Part of a small language model's weights.
Size: 9 layers, 3 heads of 128 (1 for keys and values), MLP 1024 SwiGLU, vocabulary 4096, 17.3M parameters.
Architecture: RMSNorm before each block, rotary positions.
Training: a variant of Adam for these matrices, 12763 steps.
MLP neurons of a small language model. Each row is named by its layer, matrix (gate and up: input weights) and neuron, and shows model dimensions 16-143. Each number is 128 + 32 x the weight over its row's rms, rounded and kept within 0 to 255. Numbers have three digits each. A neuron's up and down rows have the sign that makes its largest values positive.
After each neuron's rows, "fires on" lists the tokens most often at its 100 highest values on Wikipedia text that the model never trained on.

L4.gate474:106166142064152109107145153167094127113161154127131139138141093118082108127119153139152101128079098113152088131128176118092162034097175124108175153111131162197244155204098113147091143130167175127086152153124152124144155095121103139152135190141132093147113066183118134129085188034128132059097133130104095174101120092106155149101112135103165151094075143152124143135101174137088172137059
L4.up474:125166135116135132139166119162077106113136159161135106097124142130070127093128160109166138085124087180102097185151096145106119063119166151086134105152104151133178180192128142132116102125152131091119171144120151104202163108137160136140115160114112139166127095141102155147109124084130076072144095118160091082074122154127119187142144116114141134137131137123121123169099143111136234125076
fires on: "\n", ".", "|", " to", ")"

L4.gate282:135128141157155148098133080083138083121167121133161114177117106154116129152173123106102074092104170064125167088106108128109122158116115088101129195119091158142139073104134109123118131126122141150069103109101177156114145141066156177107094094189137084112083091132102099203128134134155076110111146111080181185096123123109058130162121103147220143071098129074178170153080134118123110110130
L4.up282:164151178178124129114080152148127178137217127123130136111088121087139136110154188089167116128139105140158121121142157120166041144114157148166145106189165138093157096109151176130109092161193083113141119176096098155125099113135128213179119124101173038135117175102128052116112055122148172116148090119097090162131109138063106152155131131171097113049105130126168106166114150078092094112110
fires on: " has", " have", " had"

L3.gate854:146158094096162135137113117155070118160154155100181132180170142072126066133190109073114097123149137127057116141063131123141106093092128080119112171149161113218157123194149105169088184104119146157124099144114199110074251119139098145120178116156118085125132120116147149095161129127152137070096166107101131127115104156120096141178073118121135143106170148116117191123116137136198154136122
L3.up854:092096094133120154149116097122118151090106175155159062110120161137110113089120126094128150193085167158147157159136116107168146117108182144194132140084167167132162140135114132103090217139153093154149127114195126095115185146138127168166102083155133073179131113033189103134122170175107136089143154150117149090137097128125108106144131141114155188101177193119101132095179098130120142116173
fires on: "or", "ad", "l", " all"

L3.gate103:098176152175110099134099189127120150085159169143191121212134185156149121123187175067154131169070157081075174110154122148127164200182127152137104154168165114140146127121141097102091164144114132190135113131149103118148136159138132145146109136092103148100163095165082143151127139076101149130121126193154118093089151143154137162187134137122159122210177112156119101168084110096116110148138
L3.up103:096090161162128141159131172134096109073103111181072122123165127136100117145118085105107144120139096113201186115131085117098123098133088200102104140159151102106146097165099126131073147173141114160103135122124140101118121100050142116109075142134087135147112124105079143154166109127130163141165049158120071068125106084125125133147176157136036122143145130113080045185197129098102171136130
fires on: " just", "ent", " number", "ct", " cent"

L4.gate278:146139155094169111106101147155114080140048192138182106129148126096136143147151103160078119115120181070091116175145161109148106108146141065139095129079089149088122117134172107129123109084159155113120099081050111110146142151156152103092154185126095154132121119120066100093134125131172148110083146164132149145089156114122122190129140186147128098140163118127080102111119128122112099134127
L4.up278:119111138138199029092186121139101065116123092132178131166126043124105125096150115182081157116155107057219099132104080119106120109178142143163123106108100141149147155160114104111142092159145132119155149101153067082141161101101113142058164116133154161130125134207079072071146158135092129129148088169134099110116110115104190206064115048109140108147078107175118183114152103140127118099090
fires on: "-", " to", " season", " time", ")", "ing"

L4.gate50:152089132129081075120105090153108128180196124107149084134126138162134156116138100151144133106191162076096099126100115078139149173143090085137165131153138151187174126075123159177185114067125167141108149105049175139128101165136094137191162117158098082115157170141102155132133145115134115161183143144165144139119061077150158141196087174155119089128139095115065166114114084139089147169072
L4.up50:198074157112130112130104136099122156204134157079152167158137125090104118123164112178123109167106176105157176146153108090175131112141169090098158165161126068102089161104132193112087142108122123070136150145121108138159113113128118112105145120107090133099128116149117089116131124136088141134120149182116081132142139151071147149099115169133107069124107108114158119150118082134160123108130
fires on: " as", "ly", " later", " then", "ater", " now"

L4.gate143:112114145066132120164118209137111108101146141167118149124052113140124159141153095125123143104140143129075173095178149118079137122122171150159134119092104096108136115100134151144103124095132130160105144160080084131138071145115153123142085084180129126131128091152082140089149088162134148166141152127111132163094169114136103144043175141141120120125123078097068160135097145093135147140181
L4.up143:117183120123145108141146100136107145096145152153125102184195159151117130166131033085126111127103134181098117122132059128118152107133146102071104135134101114156162148090169135179153182136110024119139103151094122117141102071082090190200214094135121187073134154148145070158131140097098080128118134094144162099221123090139091159149106118092190141147147149085112155141127102068121117096081
fires on: " of", "th", "e", "a"

L4.gate986:122087070112174184127127159174149093141125149144131138140122074194142111097126166062134184108154167100069170172057165114150125104162143132187209120142144137115165137123101152102137132147135148103138120123117045167099130149088105128137090137123155110101128084136161126129151112107151167155210165106142148100097125110143134084148094128140099135183135098110124160136083111184176160122172
L4.up986:116085114120099116144126142114159132164095128144126057156129097109163169182085050172114119191115143129160157136117094174085120143092063125101153075123084173173086101213053149139169106111179177152113123135221150111114132145156084112128080130139133106112178161168135128146127120140156066132133211113146105116188105079155127100095132143160079145063112115114117177154107158140179102089147
fires on: "\n", "ic", " |", "-", "==", "ign"

L3.gate849:102194089154141151099099112207175099101181109151089131057124134176128121107156077119122163118105162108139159094146123121117146126072163120136123066094186099153168136177113047134124120097137119146111132107151150117073160034142133118129107140080137119133120102137143115160146109048092131200139153115120115117151110128210108129126117102156134042138151094110104117146113120128110066116129
L3.up849:138119144132055198151130136113094179126119187140160152017110108182081148207158141129144086110121136150092098125192102148116087123121122124069139114147123119139110103140174106063107129139082066191136168150111135103090095086072132115112126123136102103077173146076110199209122117082162113128092111104089129108128076133118120091111116121084149127136154124123128098140155104120136104091125
fires on: "j", "g", " most", "ows", "ac", "enc"

L4.gate44:142100079123141147121091087161101078152147113114119103120083148125160191120116135129126213087161202149142158114090128106129127100073175122161126086115133058112111174198151124181091141126156086125096110135097117115097175105092085163160132129169110140117143149119164141150178177122131136150111117103155143088156096162128069122128099124138125083111105186190124126119099109106171059147129
L4.up44:112129144108095093116150077088119098118151121138159169129148186087116127156102108122149114089138130126108135128097169163093121144154103139081145184114151156118157064112162148096059154172133115079073087135116128158148053094163130182162091147118133066090181206119157145160163135138146149145078160112116178076142108135121160154118110166201111138187163162190195179097100078131140134122135
fires on: " |", ":", "/", " /", "al", "m"

L4.gate866:100092074168140128133151117197118095082098084129073086122118107077171141125168156139172086144085158089064111140108088091148142116103137097147185147135104132134157141109158117112185090178129166231138119047130136136149154058128092134160123146137140130108086082110102147149068178123176110101127154149136196130153122106094150080148062147164160157111107094069115152122137135113095098144183
L4.up866:120084092103161210167125115106138127203124164120121124129127116143154112133118142190084091130126117124140154104180171121115144111144099132053078107127126125061132092136148110114116170084080165157113118092144129101133112142100112141079138127134170130179116137104123131096137137137167147133115208131075096072167122093133104139073069146156175135094066162163132107159118178177096130092092
fires on: "al", "oy", "ig", "ign", "ic", "er"

L4.gate796:124126197114174149174156121143121106139170181141138139134114143162108190119082124134105142117097152102103115164092149114109160152127135144162092105136115090108121102151150051160123188100139074063077103099161189150124165067126099110149141104161197127146166165151114188173121093162153123081105161125162081125047125152103081069156114136130119138096111091132119124064111161086170077102117
L4.up796:144097125111123135152161128126078138135105118165147111051112146065098140166126099112170066152174166121139163147113136097107228093047068168163142118079077113103105138179143097145117132132085104131135131123097100174150115139121143136184156105110060103063158134096181146129106091120069156169067140144141089140205158145139166119150163108124105118137111116127121097158120135120032174165106
fires on: "y", "al", "ical", "ure", "ural"

L3.gate915:200165191139079144164080128150086100147146148107138120119148127127101150118175117134144107109117115073107126136152151132137116063069107148135131157152122139108140125126116111102161128124145127110118085082138136127140117151105115109163110141172210089122115160116141104086191123136205157121130121106077153198152149089117129129130098141169072129073126109119136179140177138110083098128102
L3.up915:087157140119202183189060130143133149136112171167141080194114095153094099150108133140146228127055149167165114093090163109119147086199152073149171175134148159158123202121139089179087138149128113143152098146092174112138040101103078154150100125177124126121089121091139138153137126109109144042178146121152124131121183177177145090106162101122166124169080129143168189164110126144159112141116
fires on: "p", "c", "ly", " years"

L3.gate125:141161119144124075129125138125117142213102127167146159146161100174119154134115159041134127154160120136100120151080105129138160163181160142176149120124126138155178142099138116144183166049111142079084112130159108151136122147136186036134203115143144124118134092152082187096141141164183086135115161104119182090162104091111076105098116120143126100119193122109121142126098169150108061146141
L3.up125:138184098198114091116171070106094112182146099078144132070114150170148173133138109126126157173112121123145092130121107137134143105129144098147107183079173174124163170097130104111098155130110077125150110126121126146050113173149120139105125144181166157114124128083177109104166124069065134101069107139169201137104125153136210152102205157128102119162109096124107085112140099132124143135126
fires on: "al", "ter", "ag", "h", "j"

L4.gate55:121121126140133091143117083107021174163153098100133139195135143103128157177121150149154162067149093130170162099132097180119184145148047055108148159109060150111139106126143108113147106112123162148174133113114135121133083138167132171092139086114121146104103102134179188104178116117123096120198091105053083164102200098191141086161179140106079144126125112154092104135112042111118153192202
L4.up55:120136133092139168167177168185142127150103097072171174081085142093090140096137163112107109088108099092147166142143118089201123076143136104124167100120109161114150138142120100117172101144133175137098135128081160122197132072131122066128125131133095199128085132177082113133132146150172131118111143048092131080153134125171093094154180101143135129145062089149154159137105136119174144114149
fires on: "|", " on", "y", "ed", "ig", ";"

L3.gate639:148145164143118143171100143185097116152162152098158153134144149082179074134152143069127113076094135159133181125127164125207170151118081129120106192114117107131088078120109085183088131070083129166117107132102106126122171113142119185162079152150151094158059133145126161144139142094138141146123063113122075137080133121112123103108129131153121132182149103133161144071156161111156081110108
L3.up639:062143159068082165137123091166158110160083164098167087126146170117167152065107204125129115093095133151122102132144067128129073137129156149132151149131094138155145186146147109149126105087118105056174125103107131136141152169170093099164177138048144142169161088151083110108089086071156154038143092124122140197105126070176073103127089090110111143159090187115158129131082170146171101113169
fires on: "g", "b", " Total", "et", "ance", "omb"

L4.gate115:127120124106052152094125119166085122084159172173141128113100121162112113183169126133137116064096096168082091144122074122120166132120131148131120185137142181097146024123147104205086142167122130109094121134141138154173141116124166174103111166173137040141088145151094098113093098110110073137081094101114159164180154160117149126109117139149151116134176176106115133170119129094112120169196
L4.up115:113069137178082151177138163104151153135114062165108172093105148147142103191179170191086112147111089143162130136159045142099115151120141108095104137141088126159124151200116103135079170164087081139093128116132101143107115183170095167163181231162163130117122138115168114095092168087161129157095092149128174096160130120102121153154183119084138118139157208118184144144174149143067089101137
fires on: " have", " to", " has", " his", "7"

L4.gate400:120186073130168101152134149128109112115143097153071118199133169116173103147116078102105093090159110123152107136052156095107114150092107109108127124096113102124177136125147107116124131145087070139117116166122134117125178146149128130102099093095082107085135164098166165133177138043110062152100110126040171149127141141159161165174125178144117157158148163192178201108059133080126086141084
L4.up400:145096105083114125128162140133129115110128095170141143092141161139153153073156095093117120091151141154111088163100158165205078132162059134167087147144190135152150121134109173195159094058174131174165140139170149157155136127102119130173154180130148129122110144103161150114143132049103074170124119153174129124103151135092214165181127106143070152128089150219108204144180165131178110118109
fires on: "6", "7", "0", "8", "5", "9"

L4.gate773:094182100105123148098109094147061179165144189114128145102111193110160167128127129144140118179132133169080090093172137107116106111139137131195076141130080082144174110150124102141158164126132180133136113141127146145128182145109162099127128194174122082129106103107152141131128094138105125117117105184151176194116157135107099127097103140081129107119132087125147163168147110164121153089178
L4.up773:126128154140158156087142105172138168098129159095063116143118096047093135126106121130138145131170117076164082100116118075136162088109103114088120130167117140146079084133104137164079125107083144171138100144077128070131128121156160107134094121149157141086139147130126151148124107136090114207114095100088078147222183142146111079094170123090098089132153122087167152116098084170064112106088
fires on: " one", " following", "re", " there", "se", " two"

L4.gate568:159153104113185133096198210173138085102188153116158105132086117170129090094126131114165141116098120129120136155127124071141126135152171093108121098089115105154172095074141119176153071158106137144154092124122146120014145156154147147157106147153118114178121100152158108095133160118108111055128131067111118121159149114132175147152099135116077164094132165134105074143111168173079127194119
L4.up568:120121071164148190145185103134140081125127175100178164148137162144149114132143123122087126134086100167124151136159133250140138118077136143102141111148168140167119111112124093134106171070132117088168157157143119115143162084137131116193107163133112116132158081106177159121199147116155200120116107118136093115132150135114100087139157142138150145139135137127102120126045109171106145123143
fires on: " /", " of", "é", " the"

L4.gate657:084162102140184122147082149150142133122096129141095098141154066134130098131142163167125178120154154105134151052135063115098138144164119125089112121189086121205125063140140151135127102184119108147190097125132150137189113130100113112196104106181091114155123110153133072146198160189118108120149086140113169156152090101136053153077126063175148125118117143113094106139091114129125126124205
L4.up657:137131116102105150104119108163124064126109125090084161120155089153163124200128123094149114128083114160159105120104128102159163131147109177111153141134127114084108147136116065120100148148124160102119143150120131128139114113152080134182189165145094136147136123108223183127162199129103129139135116104116153120065118106220124128112160120102134142116124084120144148105097118103147105131131
fires on: "ir", "ic", "ul", "ter", "-", "c"

L3.gate257:125146185082087120137091115098044110116132098130134100127142076141062195072145146123186110101103104106113181164101130036138102109108153108142133125104101050172197129142124112100143083122140134162106099049110130138109090143101150153157108166197112192100053208163142088129143121134133133118130156143109113099154153049107138135110142131145179167221148132102080158184122115120088136074163
L3.up257:162185119139121099162116143109113206202149106139115143131152133119150137140124118165148154113171126134086117107117145116164171178148071133132061113191143128086125111094091176125149126164169111104139175131117161161096112121072136119149140100147110152105144155153143170123118073097081118116225086111145093131198168155124175197151150135173101155164207161106144133112098111124148145098115
fires on: "in", "d", "od", "l", "D"

L3.gate972:100171117126120130167131147133156106119113142105191132059096157073128197133185100136144148130069136126117175146169191139125102156079157111092126169151106104129138110160143115149129197172076156156097079091144127133137156118092129141140151138105106083115086103132147157102123086137152131146134157108131155095114081105108124123177093160122126165068186111097174076145138162101151109071220
L3.up972:087103115169140109163171136137110132148122107169154061141108094114101142107153011173118068130150062113097100124137119153126122134136142107122153164135137099162111074125084143052156142133134112130197128083149099214153088105193142142114169116055132106209110165114092124166087127073116092061160150174154137101112120127051149152154131102150181108100100135123195128117096106137123116158135
fires on: "ra", "ant", "ie", "est", "if", "ate"

L4.gate443:139081194164161150114148106184125123080174116112162072164129123103140094099118152117133200141119156078146116117135147124129169132136190111119135161149116114155078132192132063141076166135129113141167148164154140106093141151130140135099089136124106103134115107102066154133131171129138161185149115181100085159103124131041149101124170150128157151138149052176116147141136174129132162161094
L4.up443:196142109167098123084095172124088105172153140136133117106121129160147112178133085124113116137146117096172135029102154193164159156131141196131204163096164084131155114102084112187180201140104102138135105093144138137144113141117103144093152178177179106154078119148095061121171156097160114193137132113056097157142082166088146037150126180093163180098158112166153135171113099119099132136047
fires on: " cent", "ent", "/", "he", " ent", " end"

L3.gate419:153152137093097084163071125205139099123119106149085192110134128075130168129147129146097126057130159119092135125073092112131128167137188130116082145154103106128179122113094127123099150168111099088230139120136195130117120101148060099069090120160137174095125127138148147085142180162100143149153082113016133166140127109121167130188156167172147110102125161130048067146181142102102160139147
L3.up419:166112148110152126120123148110218127194153095149108153118154057130148116192086117161083173153143121165138088139118083074123178074130101106097108149086150145172114098180093068100114131136081079139128145111170099111140131145135100118040177081142128183155113206108131138115071174211184143153115089099054122123115114117159140176108129095105146137122103139080141139131105133113119196127144
fires on: "l", "ine", "ent", "st", "ant", "im"

L3.gate331:107086098168137107149176130130100121124159191112133143090151139152122072088141124178172168096134130051201096121129116145121133125066114152082129143170099058137117089110147127134137160116133172103170102123128183142152085114143153191127118137072125086144166134160092171101123107135133087119088051114146099107100105127127081098076094126152152157151100145146113138156114173105090102083127
L3.up331:116099121134136118146104111120140132164187181099093145119141165109173115145127115120167116143146083115148103125144086194106126110075130144098153188200116185110104108127084098142088122129103167153124121171098143060120100117091191134146140136142140072119163177087129136131077133147176136087112116113170158124090128105142085125159113135073104142153083122101176111178121168140133207111153
fires on: "ar", "en", "y", "el", "as", "av"

L4.gate724:097149106087178164179091079121145183184159167133109103130193140095153123097129082172141091108154139131145118088089151134113125133155121101156171111098112134152156122165104117140207108104106131213122091119143171085150124149142090074166123103127077115121157139124136094109177158098078164171087125120168133160124139130081086108168127097133153159122112084101081178165165076121089148141100
L4.up724:142214113126150117117172059074120162154102195132137121119147111112085108179098124163134117148097150171158107098149125139141152089180103069154057072149136103095132113141131127143194133079143132183182080144102146068146156093056112134159140147130114148120126102130114145106145155165134107120145047106113155130097132166144080089177131119145091106126132154152136084140131077106151194132134
fires on: "ov", " not", "st", "ab", " ground"

L4.gate209:174157142100149124179144097104084094164076103105155130114114156075130138126151136110109139134105107172153042136095094133115134127187116156113150109141138087151170140118121157139180089142126075094024148125116084155185155134138180142161148165106122103109220157158142117112165160146139193095147117131085184147135117078089134113146132129082083113096174118172114123113107169143105097112191
L4.up209:098143074105141120117184157153153147134102086108126142081126124118122140108116090131120101119146101163113145120104087127122151184212123142083147117163125095174137104106129182145087126101137122126112119136101159105134137163135148168167110131116111194093194144245142024150116127110143096084095206147150100121114116088054107126134134149152127090128089145090164152073109085118088192130140
fires on: "er", "ed", "c", "ch", " first", "ot"

L3.gate976:146145036152201123145135158191137105120136155104085100183120116153118099145153160074080199124184123111174051126196104114103213136149109131089123168166138058115180164128112137157138107181127115134048077135098158204121146141134114150161215147099071095178135146148142146076119134118112132099172114162145132146086146146101158081127102119079094131123099131154132178098067117141144103098132
L3.up976:121095149124131140143180131121183160164115075181133089151120109114155131116095110166132140095116067121134140098107113149210155121182127093170140166100035140145159114060132146055132135188083155136115138116094165124159098156171147113146113149111157149150104155119169123143146137164117111131112123108117084156137131093105096131103176078124130146133145112170163158090070134158239112166071
fires on: "ed", "o", "ix", "c", "ation"

L3.gate2:140123118131124140152108086150085110094106198138070100141122169116135154144173143085146130059178201116099105159148112088110165120113107154148211143132097112121147102090128094145132141102053193099095112078109128109093164135106109145121132118135099131145107107100125151194134104142129141112125082125101130144082101071147081147168077126103140181149151054096094073176192109139097137164143
L3.up2:122097094140099174115136125100115081027153107172102134108101152098125093089173132104112182170218152092130083126119125098095122154126143212191152099111141147126097129125167116104123118139100125124118126115087167097130120098163184188146107146047151173168105090116142122081155200089138089171144099140122139150163141165147145092129078069119106108091139126160134166076165104140154091141129
fires on: "ic", "ly", "an", "it", "al", "ist"

L4.gate906:194090186100172195120138054083093130183140087116181158117155169113093127102159100106156152031111112130162136135118176116083108052118114131118096128152115119151139144111139118131142209147200137152147134121064116180068134121152193112079155103044161123152069117069060146118112112134120137153161097146138154126164144122081113131135175164092084165134138111056093180161134124092222115138124
L4.up906:087125171170123124149129116081087137100145109138111098157150138154176189162131052154144176130102157100127117119119102104196119120104144156158122124172092159091165115171083183119124112072114132106127103122099115142138116120127157093139142160091165145133127059237079129109118151131163102146100139103106133142143106130187075137156094116088153085048124132159153116117128139049178137188145
fires on: "les", "ra", "e", "els", "s"

L3.gate723:074095115071156189069184109184141115132135157144138131104128156115125106146082137144152096159143108134089111109145143130100135151073065170148101179138107121136110177104094173137116174096142144094111112139145121131127111155183115153134095166145179121129109124120118136170123101120139152149105105147147094106105164123068171161164102118141114193094130041074142164139128125107101226092140
L3.up723:117132112122115142153126132138136070072102110132163159094133140133120127096132129136126139145148124138089104162134168074159114119158183166176146148042109136126129127177079124179183108078115158137105161145183145182194117153143133107079129139127128134134068135119035132041101117122178089074179122069210159154137070110141131199131111095126114102095169133098162193066095048149088129119131
fires on: "ed", "v", "ic", "ac", "ly"

L4.gate163:194152138144114127175151114140135113154110177093127124129156102150133140186118070148168168114124140097093185066199164082120148177166111181130158105130107084159142034118209137180130113120167109149089088115124114149133128046135091156102173081157070137089120123075169166137185098123119097163149074117100139143132206140128138136175128162161117117106170076129061170119165136177122183117150
L4.up163:109066112087117136155178110127152095145050176112133115176104113112144155135138116148134158157092081087157171178137154084100194165178169198141149092139171149118141133100153144133130125128085117116125132191123121160196092088117120142155091069120103041089049084099146112151176175130131120109143150069152122108076115132125189151155124149076142100139108118110128171166123156116115136112105
fires on: "ly", "-", " non", "l", "on", " more"

L4.gate318:110124064109087115150134065145145106156121127126111169176110137109140156141142081166188131095141148113139077123119173113054117140129110109088148106123081132133148066100127101121164138112122151108099122143110109135127114108102147080086183192130117141156147120109071093167117152129154135142111124180167131121152161172101129104100097154136136130155180090079121090115115198140227153147151
L4.up318:049163082120100156100181189133174104161169141157139131204123096111192135088166116176144124110147135130124138153109082131143094159100126058120156089140164087181092185185131142140141204141127089082182123125077112154123172118170172121150146132161076100132130169093141148114111200079129055098108142168141154129119170151095136159114126173084106114137164181113166099169175135136186113174097
fires on: " to", "t", "ch", "re", "a"

L3.gate183:177157158073167116175105135124163132129168121141158168096075112136111124084138080157101164122148220132134137145150173149157108115143160114108146108128109125150116102118058083149174133071104156074132127053116134107144083148184144060103129131166161159173125148165096100106169119099120123103089132120139103176128152133117152162133128108131093159098100162152106118063179145089165090152096
L3.up183:017077138098090159104076076120145168095137138163138209116137164114137076096187129154144171099134134120170086096151126075120169225103162132138169200157160147158109110102088089142140147177216139118167116170147116129128094147139159150177119132099072144101126142099135145171093132152126149176149074152181147150159169147160086098135122158092159138185071113075135106159140156122160153134150
fires on: " high", "b", "ower", " low", "ow", "l"

L3.gate768:108155146110180078152111160188119100112121152178075157078107084154149125072169113132118146088088123120102145102117117160138151138150099179153178114143152089189117144083115087152177210098140103156155128155144125157130130155139067127113138090130160113127106107132157097089164107105101109109158063165110148092058091096072141131123136121142115123105069130117124101104091149090126079163111
L3.up768:109110074050093154118102161131119087094130112159122189079140183155145139110118132182111116124089144154136141138153110088146111166144130157142180080119183099140167115147152168099158096153123139124113145197121128157150148178141114125139119193153128106111075158111208064112096186139158142099157074150098150183114152154108079122113068154105129134130155134109066123074112114090111086106161
fires on: "z", "ic", "g", "ze", "b", "ra"

L4.gate521:115172111074133130136189141144137131089090166111141140115129160137098147168143120165163152128108133145116142129095139123138090067119156068106108127167129114131142126149107074105153132154098122188124085140126151173100096103099197110156169153149074085117075152173120112141127101112120123090132128123125118089155091163177122082121068089126116146131179086106108072149193128090144196127131
L4.up521:119070183135152089167159140122164125115172135124151101174108176027068123135100062152089106153157079136139103136103116139116145123137145114091080131126114136125137106104138110116120111151105130136137129102109093070190139168055137068154151105111106135129179092206110154146156124085080188065152177163167151099175106122146150148130128126066149164089069155146145185132154141172105167075109
fires on: "v", "ant", " =", "ad", "ang", "ik"

L3.gate841:108132079119123138149160072137127052108135129130120145126098098193183138129089108096189216162100135115095110125132165122118126124112161102099134133059131111111167115197070118107168148087052147118133107147151110114131119176103111147136179190136067136118138126194151129146155130120176100137081125121142152161076146086136157128208108154096043173108136087073136177104184142086085109118117
L3.up841:166140090081155150133174101112159116125160139149099180106144123131151154117143129141136124070170082144138128105176078164134123108141163113143140086072087155106107123178086102157130062088111148080147110134167118153088168179134096102130158159140151127093135122118152101151110084127115130118172156127144099156098129159136082117073090114125106172163178109150183115121160101130107121105088
fires on: "i", "ic", "v", "id"

L3.gate508:156186092171085162177099101108158133134198130156062124095112081098103124125178114149152153176141108112152080116110132133130185124050161085121144127123123170124127106085123130186158088169110105209138145118084188151171136175138110106139117117124042157121138121088094137133134127157098130179134084095123078117122166177137158126186166113121152131113173123140061152124127068129148175143152
L3.up508:123111074175145155100160085131154095199150129167138057154135109169129106180091095156129212109110121137178096133131126118156108116177196158117158154092091106120107157133180099110168174100153133132088113092136090120130133117140079143087177155125119139185188107077082189106045097131126123133144137166124128089084110106114136088093145118100140182104105108125142158176085147138193081151164
fires on: "ent", "n", "ch", "st", "on", "&"

L4.gate100:174128163149135206110150101136136097125133102108162040141155072138156123122135105162093115121159114114141115099117153122098143138113140130130112139114140123144176126160156080152103212082084150164112101146162149157159127112119103062118163129157132075061123138123106163150154128120156156138148128081066186156126108088131117103139084136120155185118105116149159135074079108119166051179079
L4.up100:124155115114106135109110112142116100115104130123163086112121101215112131148075154217114135105087105155153091081133133177101093198060198147071135149149129131080171108126175131111141166153143171082139177119133145136172104158131100141079154123129083133148149175164119142192083131056124095137181142127148175132092087153129074131134175139112177123121176145142109093170097144130102117162148
fires on: "is", "d", "w", "aw", "ent", "ript"

L3.gate471:121140134127106169149109125114112099106150131119093029176141108144103133147100118081110045149118088101114115145175211129078108127142134128144137115143130125135091131158096149167116156071144126199153109094045198153125157107130129131151170103190160123120031118153116126148109147114097166115074115142124072183122083161151157138146153102185154137146164085093154095146125111103145098144100
L3.up471:125133168144165162098080145154100181098134107096123136135101088098114157133105105110137136127195126170109191094141132112160151194182099137163151157128121131106184148154119169170116108120178101144155053145159151151107135116106042093139164113146127098135143128135107088113189122141125076039140164127132127128148194153125150177119162189105167145089100144192119084112128105115119104190107
fires on: "l", "r", "st", "p", "ly"

L4.gate800:131073128152127084133136148125094109152163118091109143094107190111077139161113154131126140096165174112126126116145079112163197110128133028084100174106072123117134089097162111118151126122123119159123029167065148165139121076079147095119133129124084097112102149127090145117145105173145179124127118111092160190164065165102135119118103118163102162075094117074096147134138130084109104116168
L4.up800:118108124177095214132108115060107116105180142137136110186166115122054103089134104167075168142146130101146140140199140185104134117071076129132108158150132164099121163123098125087116106177147169119111102133123086171182144098136140170132094053170132047089136127137102137125103136104105131100072160109133108169118093115108141148103144101105115158083096160103118117111103126061192137067168
fires on: "as", "g", "l", "av", "ar"

L4.gate833:130134074139079116166166177132177082133135123141034119144147147189129082143102094172153187074156137169150076111226191149125103124098093161195120128164107029121126168162154142144141142094116124104157125152120107078067176148130142098135174142150168073106125197086135185094125113121077145122125135112104158092135178144190084098156139141087166112172127144142154113080045127143153090144124
L4.up833:145160103134076134181104187150141147174094193194128113126103162057115143151151124125129125159098073196137124156168143073067142130111120123139086122190174132111092138141147107089137120231137072109164149174132142131114151188170131116179121150136110107172140138142131115108140110149149087106151146138110134112178104107100117108109163143167101099152120110138108111129117083128125105087099
fires on: "ice", "th", "Th", " Th", "o", " th"

L4.gate144:177117126099130094201128054156101150121131124070093121161111142171122039108107136103171114141125147108142111140164131137113202101115102171072097133105134081119109136145134195147133149129118139141087152122091095132164116114118147101138103135067080138135153125160128112107149150137107118154120124111129060163072140118134120119161121123139119109135092107156151152123135124152084116164177
L4.up144:158089144181187154163143091132133150156106169076192107139160187134128159132127132156081085166150085181093116133166148139131179153134166097194090136154091109124102113134176125138141100074122128200140118125167117128183138140131167077092137065068141081210195115131142115104034168121141178121160182102125051145103142120094175154051096099142131156133119088211146107169190129125145114041142
fires on: " later", "oc", " position", "ater", "gr", " conf"

L4.gate249:114191128128066129113105115166104119104130128147143103093116120092174082170088087080157158161133079133091147076128138080081084142135148165105134207106165124156170129079133126112101172178110139161147149161144165126133183186134082118137146135126113134120118145155086167129138143168090148157072138194106142099160114148101152157128155172090095136201141138113103122132171085135135132206130
L4.up249:104092131093087127162100105088092131093159120109140128146105134132080078168135116147134150100152176123109191091124122129140122082148112146138151069102213097135120122083179058158163177104108092154167103165142134119112230177070149117035062117196078084170170151132057111154172087206208138068194136116169168094081088134160117121122120117129092097135128128147112164102185138150149126162150
fires on: "an", "ing", " D", "ic", "ri"